config.toml
n_layer = 9
d_model = 640
n_head = 10
n_kv_head = 5
head_dim = 64
d_mlp = 1728
vocab_size = 20486
activation = "swiglu"
norm = "rmsnorm"
norm_place = "pre"
norm_eps = 1e-05
positions = "rope"
rope_base = 10000.0
rope_fraction = 1.0
qk_norm = true
attn_scale = 0.125
bias = "none"
tie_embeddings = false
parallel_block = false
extras = ["capped logits"]
init = "uniform"
init_std_qkv = 0.0317
init_std_o = 0.0
init_std_up = 0.0317
init_std_down = 0.0
optimizer = "muon_variant"
lr = 0.00193
lr_mult_o = 0.879
lr_mult_down = 3.0
beta1 = 0.93
lr_head = 0.019
warmup_steps = 0
schedule = "wsd"
decay_fraction = 0.845
decay_shape = "linear"
final_lr_fraction = 0.0
batch_tokens = [65536, 131072, 196608]
seq_len = 2048
doc_mask = true
train_tokens = 879700000
steps = 6874
dataset = "wikipedia_en"
MLP neurons of a small language model. Each row is named by its layer, matrix (gate and up: input weights) and neuron, and shows model dimensions 32-159. Each number is 128 + 24 x the weight over its row's rms, rounded and kept within 0 to 255. Numbers have three digits each. A neuron's up and down rows have the sign that makes its largest values positive.
A block is one neuron, or neurons of one layer that tend to fire together. Before each block is what it responds to, as a language model described it from the Wikipedia text at the highest values.

Responds to: First word or piece of a multi-word proper name, title or organisation, such as United States, World War, New York or Screen ACT, plus words like series or show just before a quoted title.
L4.gate124:147138103165178147146118110159141131110125116073135102172135141081170145146115114109194121116115109111137121091172103092095123147131121115177160094104165134138120164116115138098133099160089148134097096143149204131126130161110127112099142120106077119125112154145150135099110139087136105116138149170128086111147152074156148138123097113139122119069109162166120111131119086135148135155103
L4.up124:144111146127139144108157134129133127109063100144079124145119119168115144139097101122114156105124105105155133121137101111119112151125118146088155123109134144126111131145130111070063118137109144186143145151132124156131069149121087103104098140123122115145128183170109134125107145097124136156158166143117128091111150128160136132110111093141121131116114154144148125140103086093109100207126
L4.gate695:084124116108128138144152144145167128127114117145104098175140134138174159082137134172159136089108097131106097133124115167150155086153116148117099154141122170132110119127133132127135126109098132159125117149108138144113079186145161112152134113141123092149094169149088136160139103134148102138113145180136160172105088129138101138104155139149106127162115116126127124121114076147166109160155
L4.up695:143113134105180165106106137105171153095134088101075100165117153115128132128063134128138113158115116137143139113104074132120155106139131103097155151178144129126125141135139163112153125148094170135093131128141145090128081140093110112127102119130089121149092126101117166134108103120133109093155154117101120170118108178146171138115176145127132106134095115129169139119138126143088115128145
L4.gate1039:180154110108160139113114170143144165100108108135145105184133153106158144089090116133122147164092091097131130119157093106148148121107120129118143114141129126109109125127128125129115142135113119168113106137132142145119058163092117119098157131172108138170154118107085161145134130132131109108140123141119167098176123135125139135117126138179131137113150126129144099178115145109145142124153
L4.up1039:098119133135171130078080129137146165121052083072129083183139144080148115163121146139168121062129121180134115151111081105140134118143134094100111128139103140141110161114127105139137110160118150121117118129098130159103116166137137096145093113148121115097124083160129164137150157110121102126108118094109151114121120100138175134142102129134121138135107140116138150113178144155137094137137
L4.gate1704:152145093108150140144116116130145130127123041144124098153130131093162158127163125116163100129133136105191092166150107125150140149147137131082170089167132136120122123141123146132087113097112094139109149166154158172136095137154111122113180085096130155177109137136136154130145101103123171098101071113122138120118120108123133168131095078161148150169109142128128132157174112098145099096121
L4.up1704:139150079098138159123132149133085128120086097137133096162152139118136139108106129142128104138130048148147125158125131109121138161121116150113131086149152174121107155138120120151184131140100077168152147131106152148132093096139107093124145145131073150125104130177121126151124142072112115148127113142143139170120135143141097180138126124119157114145117123131145160121144136112185143116132

Responds to: Words opening a noun phrase that picks out or quantifies a member, mostly "one" before "of" (one of the worst), also "only", "a", and reflexive "himself/herself" after "finds", with scattered mid-word pieces.
L2.gate553:149111139140106109143101119147150104121134117156120113109120103109105128118114148137156161162136114097107101152132098154150130114116106136121118155126107125101135076106157115111171106120117143102149139102102151132140110130146157114141121139137135124123111178152162125139108147126147124102088150134144117156140134113144147122133117090138117154119112116121073151100135144117143175136134
L2.up553:114129099183132112109118118091110120132140132142144112119102129128127115156080125142145090141150102126134149145155192120121117117155136141107147142091127098144120095114164194104174132133143176146141125159074145086107094107122135095096142126145125133128117127156139099167144149084130129118115128152175113161091137108185171132164110112157132142140112109067146105162109138146097163134117
L2.gate950:117101167125125135170112099110124119114138099083118132150133113159117141115140106130142080153126119143166125084151130134125144158104124108132173088133135108135184131161189133129109189128122075136125146086160150104108130129112112099151125181097117155120129120142137145131101112137145114110111133156127137109096085118144094089122155087134127139121158116160122113096124127134129130190141
L2.up950:108129121124128149119120127143102110155096118142135157128135120109142099121150127117114116126140179117138109171151121135137093108153143080137145178181094143111143146096115140147157111155127161097119113110132124137156131160115096124160100117110196146151117137143130129147151115131138113117132128105056136138175071115111129174087091100200111150143138158165119122141115113084130086125150
L2.gate1351:144134127165122108152155139137161118145149105193145140129149145163128095111161124077134146158104113151105147103131103115121097145132135157095149163165130118121116129174157136145168110088170121173109119149160103111116154163120136121149148126169092143151129098189064109144115114142135159151099115141176110139082111119138106104133133132120130106121145119118118120126138151162118140139116
L2.up1351:137096138184105141120113135117156169129152080164163147111124090104108100123121152130108131140128110165118116112111143145100124164145139147162169096151085111099135108151135101122142112125151153179090103106147144095127126134101114117121126149176104134107155118184063135117130128110153118113137167133132111119188122104144144146132132098106143116109118157106150129120172129148120161114115
L2.gate1467:080121109136107095127182095133121104135178174112119121105120124109114142114151174098061110151121116160150110142158135092136152139097121124071093138143195134113130084116127177126154097151110122137148120108133129118144113123122180142098133108110112154156117137130128126161117087133129150158122174142126183144092081114102133077106160109125133094122182112108133130109107122148124114100147
L2.up1467:091118155115097140162096155122134109136117124168118095136122137143089102120109134136125125153122130146121117134108118143151087130089155138093106135102127165098145116149124102126073131128129131134179100120133134155165100120145164134138155108156115153119063184137138143119128139135146098134138134160146102153125094140104090130111109138118140090144138148093126123106080163150132121125130

Responds to: Closing == or === of Wikipedia section headings such as Biography, Geography, Cast, plus line breaks after headings or paragraph-ending periods.
L4.gate25:097164097130100130131045154112123097138139081107101148159123159115120149138128191101121138144126124099112140179133132117109134140096132104137166113139113123123131094085118139109144144100115150080131126123092143099123125112116163115128132117174100139133111179113127093156158187149125124122125155158134126112093116125116109116105148094093105149184126131140139145149172156136136183130135
L4.up25:120082131109171116120112107115134130135148117170104181118147145158151110142075112177122141113096133083148136168146104120150118099151122171131132102162136117178132098123155114133105137139133139137119115116114154146111132140111100148139066139128130122158085122126112147120071108115118175135120132123147099135101128144079158126138104148130133115141100170130143136119125121157101168106126
L4.gate270:133129113143155141110142128157125086167095163110136094141098117140111176183134112116124178100132114124131113116145103169158122147127148134136155144145132137109144102107162145128131148136150136149117109141110144126092113167145122138110120118150136158081130158124131132118144136142111113143124140162138146152075106141139153130115128086138135126114149135101072121170135171094166108197134
L4.up270:141081109139148137126125112133130120179139105127129085140114135117130150164146139145149152159117136128146132151111125155150081152115181114146148118146128097123145146146124106151140153111139154145176141142171157107137087068119147121111074146108108113159143147107111140125152135092101094135129138158101140121134103111134149155142110109093123122108133148091138119162136092140122166145123
L4.gate1000:154082126153141130093118134131117152094134125107152155124143115180155115128144111121135126099167128124133131101091117160152121138105111085151157129140100150118135163130112109107149139130139155089103155198155138141135116055132124116131149124133120078149128136109109121116115146147126123124167141136140112134110128119138098144102158126094121108175171126144113112138105145123149120145084
L4.up1000:119096146126114144116132159105137110101149142073167111120111110100145137139094138113145163102174133114124138123084120146122131136112082119155158157123138082087107127151075181154116159126134146135129124130132134175106152117098127109107109132158092091161140115134167145150140101144098117146114102155121104091129095130067104127105170145090100119151080107113160102127126084130133200093132
L4.gate1528:124131122129168149128126129116147129083139144128154147109100105124091133125129114145110163119147124109093113125113112168133135138153136069121170116119136084109131114119114090092160147106153178155126150124111109139085109120104184190116116170101152159132141145131148141161125116085133122109116089140142094130125126132141129124132090106118104119118155138158138148128127127122115062159096
L4.up1528:144131121128156131124131126164106166160096127141111135143127137139098154096121141103156131130106104161141120104136097160124122126155128137098163146113129133127112143120151108171113186129098111128123148139111138112159094156115109128189134104143117131105115146122105105121143166106122140130135148130119122150144144115129158084115103129102099122160128124112144139106133133092195146097148

Responds to: Final word-piece completing a multi-token proper noun, mostly Spanish/Portuguese places and names, e.g. Tenerife, Getulio Vargas, Minas Gerais, Aguinaldo.
L4.gate731:125107128138107119108144130152146131107131094150152163164077133099146087138101113124067141150130106144143148127161130164104130135076115153093144163114109169151154182129157098101121157116099132184136115119103148158119111134144201103125111146121113140153094126141078151146154137115152141096139167112147130163179130144118117127120161172137137124136149119104131155152166128114152123185102
L4.up731:118121152114121107125101105099148129128159119094089156138087129120144115108100127118118082180119134125110131106146125131133172163109096125123142176129099176139143132150129137137053130123110137175133140116131152083128123143177143164152112148158104162104128086146119133177145150136112142134146173127099118132146152134168131112116138163107108098164111166133126141154165135095098084170099
L4.gate916:119120146123129092139114149149092102103125093094117134144177112128123098158141115139147143133109110147116122128143082114121117048154140163148116151107133112143082078099158100124157139117124130138153144165100164126060105106157118108121169146089106113115113142143155118111104133175169118111167116132171144154082063137136129163138078118186137172125171129133137145150110137136126088136121
L4.up916:139173094118162155161135156127151150173115129109177126133083139100131124110120134137137162138124114137110104130132093139108152118112153104083118070131153140080126098075116136085147102137118204114107135137115128128123150154079100129160101134154131123124056082125127149143078132122131122149111144144136128159122111125102145117150148151119160118119133163099159111125095142139117153174114
L4.gate1097:081144124162120105140101136115200141106160138082125133142136154108134119108130091123143142164150124103165095148127097073098147130134116133138109102136151101110106101143191114148121102107182163133118172114146139184123128146116148123115121126128121155138070154150128124134151123120128132154160112127133113160128169101124101126096155185182117129130162165158141137152156099117125125103086
L4.up1097:093104117134148123158145136127139139115170156090096125153132115083173114161110154121122097144107125093116129108141122144101119120153174124094141053111133156133078085108147133122059099140136131114124121127131154161118137157121145097132115144119137154105089161121124149092112129094135132111123095116159130124152131074151116126155151133147128176157120147167129161169156110121076182098121
L4.gate1445:106123168131115112106125074136158151102125101144124145149177131157099113141058147126103125116090110090123105153122138118092116142105106093119187162177092087101120098130141090103113143121072128150103160134145151163115140141164128117120115111178137145159070113103097140072121118102133131099122100112131157135119149210112123130163089163104144129116161110135105144137141146116120116160132
L4.up1445:133118141145094116093148102119124126143136148097114162117142161118108078143142152127112144115140110088158095146076149102126122122143148141085119174147145090120113129135160127140124133095066135135136133192119122144148116118101156091112121122157103144153110076119096153082127129107135154111175116129117143155157153123159171139134169131142144134192157154133172143119114148125087143118125

Responds to: Prepositions, mostly "as", that follow a verb and introduce its complement, as in "described as", "seen as", "met with", "accused of".
L3.gate16:129155134110125132113107141128124137140123102127114107101120118081075127105146139148123099118139089102111155145119151128144132093119148143102117182111111143165111154147098138137109083131124124139100117122195169159140125095130139191154147137143165127139118095110164137083131210137135130115144152126159119124118073154145145146106146128106126123133103161136122124141153107125138171134117
L3.up16:172131116123129155136108104078123174091144167153136136105166128143165121150120146093117139121086165169086157135097139107074117161152098138128089132121135189134109119134136144143112164159117161119174113152138168162154150122069135163138148150106134136175136147122084152115092151097119132082098116122078111093105102104149147134091129129121111087136150134154099199119138134108156148139145

Responds to: Mostly "one" right after was/is in "X was one of the first…" descriptions of people, groups or places, plus copulas was/is/be/as introducing a predicate.
L4.gate106:112125128126123140132159129122134097096138128126156161133091171120107134160171190103168157148118105121134127124104124127133140126103116128136114173144132080110117106105121080149160136113154117140156108122117179155137128098130127086100188132138150119159131111150131092108107129130135118145125109144162196124104114099149105135136132114161138153116126102117108121123118120092135126149143
L4.up106:132117155170144110114109133152169140114104086149123107112115135126083171191155153126144137148120146125117094094108134156154188089108124121146159129139159107087117107131133127152108088115132103116150098144118147118168120139116126124146161097134145132113096097100108114065131165142128138116110109165115138166062097142094144110157151115177134147153081103135151148145167125106160129115117
L4.gate1012:156110100133141128117144121091125110162114135169073110155125127107123159164114085139079113117163121113154106138122136114150178145133145129116118178099136104102116120159124095075089134141150092161136161133196144071148118147116142145144111134102154109161107136131129137137176158140134133149112121130144120138134095086103146153172135111086168097131123132114103140116155166124130125096122
L4.up1012:156143102159137167111131125080106148171138111190138134120129177140165138141136131122167176133149167143141153128161152118131116110093089129128132173101144124093096141164141147143087140139132123170141138118147103102166124146105127138123080125126099110116153081145099146122128130087118131143189118094154120109174154115167127147130160138093099139132092116145112108108141146150160131109102
L4.gate1191:109095107089142132134132175079143136134123138134106128092150123094164116118155104115160131172115121108135129144104131117131141117135154119182105102149173130129126135166116152170146150151116117136135117143115125109139149138079138098147090122111159147126075086145095127078145104134118149133112140183164152060133127097141126100070139156124122120099111110129107113132157105134115121100117
L4.up1191:156126166123151101162117126147123159095150162148109146134111105140150172104114125119115139120121138165076149112078125142139165139123123134114149174123097123133108107138135135111136111102172106117147120132111147147110138126135145142071102124110153154085075173127156092149147154127159109135147110127117123103117097118158123114082124147131161129158145138136149121144168144111171187142140
L4.gate1391:126088102105113107157126140085130184134167133119096137145137166134121124111125164140152159119149085133162102132168107114145122162097131151138117102143090121151093156147116117151109119173141117131142134114122093094107107147105163139135110102120098181143137104161114131099133128112111079144137114130116142140099127131113138141149106133116116109081119132165151109112097089141086153140112
L4.up1391:143117141193125130132139135101118138127116135133126140127157140102126114144128151152153168140157093087105131139137120169108143163155137115156160151142130200174163110137102150104125158097153119122149127149108135138144128116110144185138093119156133141111104143114131143139077150120164088156117118149128138147108101107132113101157123128153151145157171119155142120103153149135133130097144

Responds to: Table separators such as | or ; right after a number in sports stats rows (e.g. "17 |", "6;"), plus "of" after one/three and "years" after numbers.
L2.gate20:120137134133115132150106164162138121147154130126135146171084101117105113193116112132134098121126119142164117139145145136121071121081157179109143105160123142151158162180137121135140117150156116128120177149098093150077097151139108126152093098157157117078090145098134124122130113109130155155206152133127148155131128147111104145148131158109132112110131127151092126112105157165154109146091
L2.up20:132118171144154107107138179108109133121165112091093154138153116107121169160162138109144130107148105133162105110150129103115092155142115164137125142153145102110160123106097115125146153121118159103164136121113119144110131137122122096136105130151135113125103159077156087122112076139131128118133162157087154150149133116128156131123133133109125130111102130091115112090095125128144135132132
L2.gate267:135141140148139132152157123090080133111153129086141099120117137137172124150103162158136161102145115125097098172133141120088138131128138138111157146188140143133135111140126142130165140129183105135149153122125098144141140116141140119122121139124083100130113158121147093129134154139126153175103110151118136161138163129106137176161166120109149093135145132122148134125157087147138143172099
L2.up267:109142184166109123138125101112087127103136112171144123129141115167171150114139151144087147145157140141144091120149130129124113125138162104111136129156134136134082152154130133143143123131117140124152156114143102112110103161133159145155148094145143105098110117092143112157114127107146152121137112145154151139131137142091156146139137136098096142111085165098143110110131127140153102121106
L2.gate527:123160142167117172129116164083098143149186115119138123107125100132133142146118149141114092112097181156108134139139119156120184130141126092090162056129130142161143104125100134146130161167119113146150171163098132157125132142121131106138149104176122138147126135123149127131093123117130155143175132146132132122108063171128155132168174138129171111103147162157104139172111121088126070186194
L2.up527:095123095118123137104134106125103094101152087136094148130155148126122152130100116145070108104119133136147165077144122168112134108134123128116141116158165165139095105145122137111174137101120133140100140100133125177143133158176149138126142144095160113122161153100095112108139126148118113100100137119135039105128099107135126154129119103118101148125085076128127162115175135117113105128146
L2.gate1258:098120130143129147133156121113116112117134139107089162139107124139149150120092097129108126109119138145126085140121129153133125055125133084129136118129177134143145152131177144145108113101126194109121163134153122136090137132184149133120120118157118167114101115130154100114160139107125140079139078132096130129145174127157100139151178123100129087126098174144126125134134134106130157110142
L2.up1258:124129145190118154185105125123135131138129110154113152098120161108134109094103151149141135104141127119127162170158145139128133095121115149088132163112165088121109130140110122139140117072129158157143191128119125134124116095126154147126117145123133113139162091127176107125138133090124151117137128174132089122147139148121100163110157139164131123139070100107091098144163149115143181118163

Responds to: Mostly the word one opening a noun phrase like one of the signatories or one likely to, often after a comma or was; also as and scattered word pieces.
L3.gate30:112156142118127091087131111115139141123123160139104173128128106117096124171099124139112149098118133086123144153133156088124155132130148154114107130129143126122053108177121126148118130169118109164095083112128130134120137122106116130154118097113101150181154128118116138135131121160126112135155158130141151168122096110083154150114116140143138104121080115139176117143134054169155112112139
L3.up30:118140152125191164148139139140178133175120136141094144102120125142083173110159114118135143102089125146146139107133099179170126090121150148131139112141090138108090129109057155121132118154152113132135170159138165148160158106054095141139141111159160165129134069117175106139131127141112150171103115134117064131134107091132148135129125132148141096133098138129098130144125099094098130163103

Responds to: Final word pieces that complete a word split into several tokens, mostly in foreign surnames and place names, e.g. Ribe-iro, Be-als, green-ish.
L2.gate115:161099153129121134108151093143124125101157109174160127140145139100141129121136127132156067119153117113092113117135120136109116183141072135152115145193099128105113123122141136103163122130089140151107185116122132138127132106112145069107143149134119082095141153122137109121152120115137148124164117087139104137122177168106136140122141137132132153128133127136093120158106156092104127159155
L2.up115:145104170104117148157157121150143142119123139141116148150145127134106107143120144112103155141120086118120089112132139134160111155141116084152105140172110142111191144133154119109102141100152133132114104122129083114148145110189144145125114177108132153124095127135135123105101148136137155121174137142125078131119104105110174144114118152133131098130127102124103166102115186103075083162133
L2.gate1085:119137145169066138159143102121147146139152100132165140145110131141143124110099130145128125083145109115125103155134140153135144110112115094084136136123157132134117158111117126119133146158088113134143157129136120158156172122121160134107141158116100123164149146161125122107138118160122139114105096157108119134112101101109122176146112155128149144133092115120172088096157188123158154133150
L2.up1085:122164128165072136142110097139140142124148114123110115155145118137128141139137137125120181112098138143120100125125141096119125130135099099113162130120165140109113148139142084107119161125122109185085120110129137141111145129121144125120151141151143122122127104122168142106113153151115092137131113110063187176108133120123082139150111146139088159097108124147150142099131147093126105125114
L2.gate1433:133056134110096176135142132149158159132126098105133126118156152138132139172140078157097114132179122163131141106100100122149119151111103095125098137142147148079102102134130176097148171125120158113118134131129165148138126100160116117130119174122085132083092176191106093115134131150109121150082136134112117161090160105135108135138144159117142131114084093134095102157145148105122145148124
L2.up1433:128144127125135120135151120126146116139097114132100095090158107121101094133137112143124099155128105091126131113108105137103149145106092101129125113127114116104165125168128143159122184120143115135123126107116139149173125126140156121103141105133083127130157100109124121096134159108135109123085105103116148123130150130113141152155147130127151137157144119097162139098137112123130110118121
L2.gate1439:106146137119120183133112086104122143138136142090165123144157129097112093151116126114118099134105091125153183107160075093094138135106126130107135149081087136083111106152125104143163137115109118120147100114157177126105132135161090180131128117089127109154097128141161139130152119079124149136161146151140128115119126109137094106145113176140147074155139086160095107147133174149130123158129
L2.up1439:113155141123141130081108153111125136123126145098151066143130121123093092154172123141141085149099132120130171114100133149130147129134153103171147094130141123139131161088120118145123122114130130097170126140136128081144123129122136156120096150151127138122151110118121110145138132119132101141146112163131135121071127118079166133106165148156130115085190133129103113083092144109144130125126

Responds to: First word-piece of an unfamiliar, often foreign proper name, such as Tr in Trina, Er in Erichtho, Bur in Burlington, Mir in Mircea.
L2.gate156:107112139131110124142118113093144121159092112117142139112102105106153141097144119143150109103121141130113153103130117142176152112141137145109094185109169092119182156146139145145116108136104117135117118176137126171127073120135125162102126126126129111164126141168131149159148107094154107120132158120143127132090130142119106089124140139135133162118111118088148116162130124153154129138167
L2.up156:141086149093142124125148123116167113149074105114158058144124107117093086161124133121149146132095185115127149156088117161136127141113107112115133094132148147156143099156160134132140125141111166122090130119147122128124054117148109132113136123133177118137087127134151167138110102151143132142124113129095134169137106119155159123181126123147160085090120128125104104146118156085137114136127
L2.gate252:160132162114150141126115108136129113144142140134151156148127134186147159181157126129133166168136097146094105124149129152136146118114137084127127108137117131131120119146110109148160124117154121136111096155114151097103127112145159127098109122096161113123154160120146111140120150144120146150137134129164153131116123159162142121115133115107096158138097111177098136161133133109140197138142
L2.up252:144054121138137139125122138138218191142143145133088121109161126089183136097123166163127117130117119178129122120107134145104131144115115120162093105161159129137151131078084108109107111130181091122084151125148154095120123150146099154108166122127114130176150114146111125135142179163115116142113131106188173111089131164100121162123133156130113138154113176107148137123122132102162074140142
L2.gate306:125137123141151161098120095112137097147114118164117142120107164132139119111091166164118134093118159154142153108114179122143113105163136168085113163063121107137139117140144110142142117128086130182107152137142130097145108090158156081112135072089132124126135097137127128140128159121115133141104135150131171103105115109080097124100157108094161148108094138101148102156159141117141133122108
L2.up306:086137119165159134130117146121165107132118101159090125129139145121132142142120137113087145132161134138170171130159128183104134084119131146154138109137145108129159170076169103104097096082135120108158109125135091142160144125100113136061141151131146131128102120109129082153121137062151109131109140163102105123082136151130106138135125084104188133128094078119141133147072157130167138148113
L2.gate882:153133167121116139084132157123113144126108105134098146149121150084189141136103151182120146120160163120106121119120099133189122110135143118107134158123169093111150112113107128113108103139102165131135125193099129139152075143150134162121132135120154101128136142128140120144149149140133119150147130164126112150103099087132120131119118120165130130135084136121121108141140115118118109127139
L2.up882:133138151124138146072137122149150138067081101128118116166116184115179185128087116151109151116113106094143088102115136138125108093161171077121163114119132151093140143114144142144120080114094143172097154199139166125136068153106155173126129106128128102155123112180095147104111113114109086128107151152142118124140104065095142122111130127128179112127143134096128127153167135129129161127170

Responds to: The word "as" (or "be") right after verbs like described, portrayed, identified or found, introducing how someone characterized something; weaker hits on final pieces of names such as Civil War and Bootham Crescent.
L2.gate223:132130122121135112132125105125156091144142118172129091115118120108134102130141173140088170142096129112184127146139137150149160164109141113112147117133082163116117113128152117141108090140139108121123127084111153102115109118092135127161107077101092133151147120124198153101136125091121150145153085148115119118128119177158129161092101078157112173123112132124126205163122106118116152122143
L2.up223:121086136096112137135136126145146150111118133126174115131124111125110132095112103152181118109095141153116171132148097168115090104146142129139097140152136120131131129124139154133119110107123156125131152127118169106111190137129146158155104128164149109100101136128112097115156170129127150125154148072141128115128106163120134112152160118119113102109124131106103107125127113124100168116128
L2.gate552:126156129110142124121142121126130113190140092108172155117121133112143119090133115143128117178117122135135124169154167090141154108066149142089106122084119098135157132115104145155131117150117084099180137096161138124116112095131152110144115152143100092067075111121148123121144136101117176147153118161066153121150153097133141147145116125147112085148137097152071170124109174137101135133140
L2.up552:161130132109112127153145133138110151133149157164129090119166121143146102136142154124143086134151091159126080125124132109152113124133144131127120102137101126142150147136136170104083170121152137163105112138111127134158124115133131079152147128097136098149146089065107080162142137131144139117059139098165121117136152170093150132118117136081154155124112099117136148128135141085143119121138
L2.gate841:104136101132164131132117137133131147096144135145111086130145134129134105139131176093061106124111105072169121179136151163141117136149140129127161130140106184121117149124105144108100101149101098196154142142111127090160124135135154166088135127152131135111145134139123115150097161106138110124122139155111133079122145157145068112124150156158120118089141135151128131104113134107148097147146
L2.up841:126159086106101133161123112136126117123168182128145110108166113161106088137164130113108097122131110160147100140105144116139129163120137149110124128133156135159109072143105092150084137124142165147109155090097122126152134168123117105134118133142129118105136107137111099171101146109140137126151084131125120127102124164076111132123104155150153153120159112172115086120125099168057134120109
L2.gate1252:187093165120097134124114100107146102093125081066091129141143166154090159170130103140106106134079146116123144116079132118184100098118166152126146117115114142142160149077108173123130136150118135139140131174115160140133132140098142099139121129152107126141176113111124134119154131119139139152095113131101133125117152122087153143141146095085109098138125125134100136125107130097146132127132
L2.up1252:135106151150096133182163095127078128180134132095111105113079145118103129119117136116139119140150105167156141128118126128132143147155145179133114137151107143153106133181057158115133143144120125123128124129146098127133183157114088167108141175146145147152151130099098159112123203115133154155072140155105127108172111121134120143131125118153114144089138126101123127154128095114134140121138

Responds to: Separators and final digit pieces right after a number in tables and statistics, e.g. the pipe after points in league tables, last digits of vote counts or census populations.
L4.gate78:128127135103145143172118145106090121143190107122077120141160160178128126167153107115063133128127161106115133108123111149102130113101134125140105096136151087128105101151100153080118122125112153134154170156078110124118093159154102136090112115128103096135116163161127111138150143094131099116131136112136131144045125130154148135095116135136152155132139135118151114155093087125103102127119
L4.up78:109195202147145158138187132124087132149181158121104150115127116142161099132131131162145121146111097087136133157154113150087142123115141137136141164159118115132083120120086130156142151123115148108132135135095120131129138162124120139141127117156122147094142093087147101113090140156124090120094139130143103120127144156079198132109111102116110129130155107137126175097076206085123146158135
L4.gate489:148102133156152100121141127097126135111131164178148130127084164143110123139128124113148093156111095133160117164187113139158130148122174178132124107134132079176133087142085163152155144149131110159132136175151151150151109132119146122124107123100103155149124148147102117132115134115135082149101151140160136111141108111147140120129118109146098076151150126143173183140120178113105139099129
L4.up489:148118178122106104190151125127120132050128136135148106115121135154157104125166083120143125125140112111148104133110160144154106164115151182089117124177156109130166115126109145091139154104071140176137191100107105150154103068109108132159116168133130114124141162122128122145130118143121189098113133164111108134148135129136145130164118156113107119082126156109149145147123117085129119149132
L4.gate597:106132157133181134161083163142144171105146129115133140093105091139148103140101105147133114139108142129118144151123164117094136085099122140119141122122136145165134120151105147110150136148149131155124164138111111139178114135188132160073137109102082113116146127167143146152119125132169111130146128153149140129161128094157138133155062113122092115111119122132134110079090127133141155159126
L4.up597:126116131100119124131187131104165157138162161134093181131094090154096122093122098155134137127116157108167096120140154160127072132144121140147136132186151172117152152124134143136098109129130145117134116157157165076147124110131160142160093162113149147159135118120123086146117121169103109107080128129135145132108159122094132124121146079118142137108118138106139163136130131132113193159166
L4.gate1537:152151154125105088139161110115148160125084105156111172112157126106121154156104137120177142143126146092103129137155129122093154091142112133108163163122141153086113150176113095161117084124149118158113155100049121097122122152094106130139132148152169180072149125134139108142087126131118120090078135116153111159123156159149145105155099155141184133133084162169128112144156136142131092164142
L4.up1537:108126125141149134181153144104093191164157128097127135118107126108088119161103124192100179159129111166113146099136100142088170100136150158113147179164152113158131143137125094122110133137124141100161093126105135107113100139082141109128144135128162154068098133130130108129146122077136104130132079130136141144154160145107143134056112142154183118121132132113142155131114131140117116132143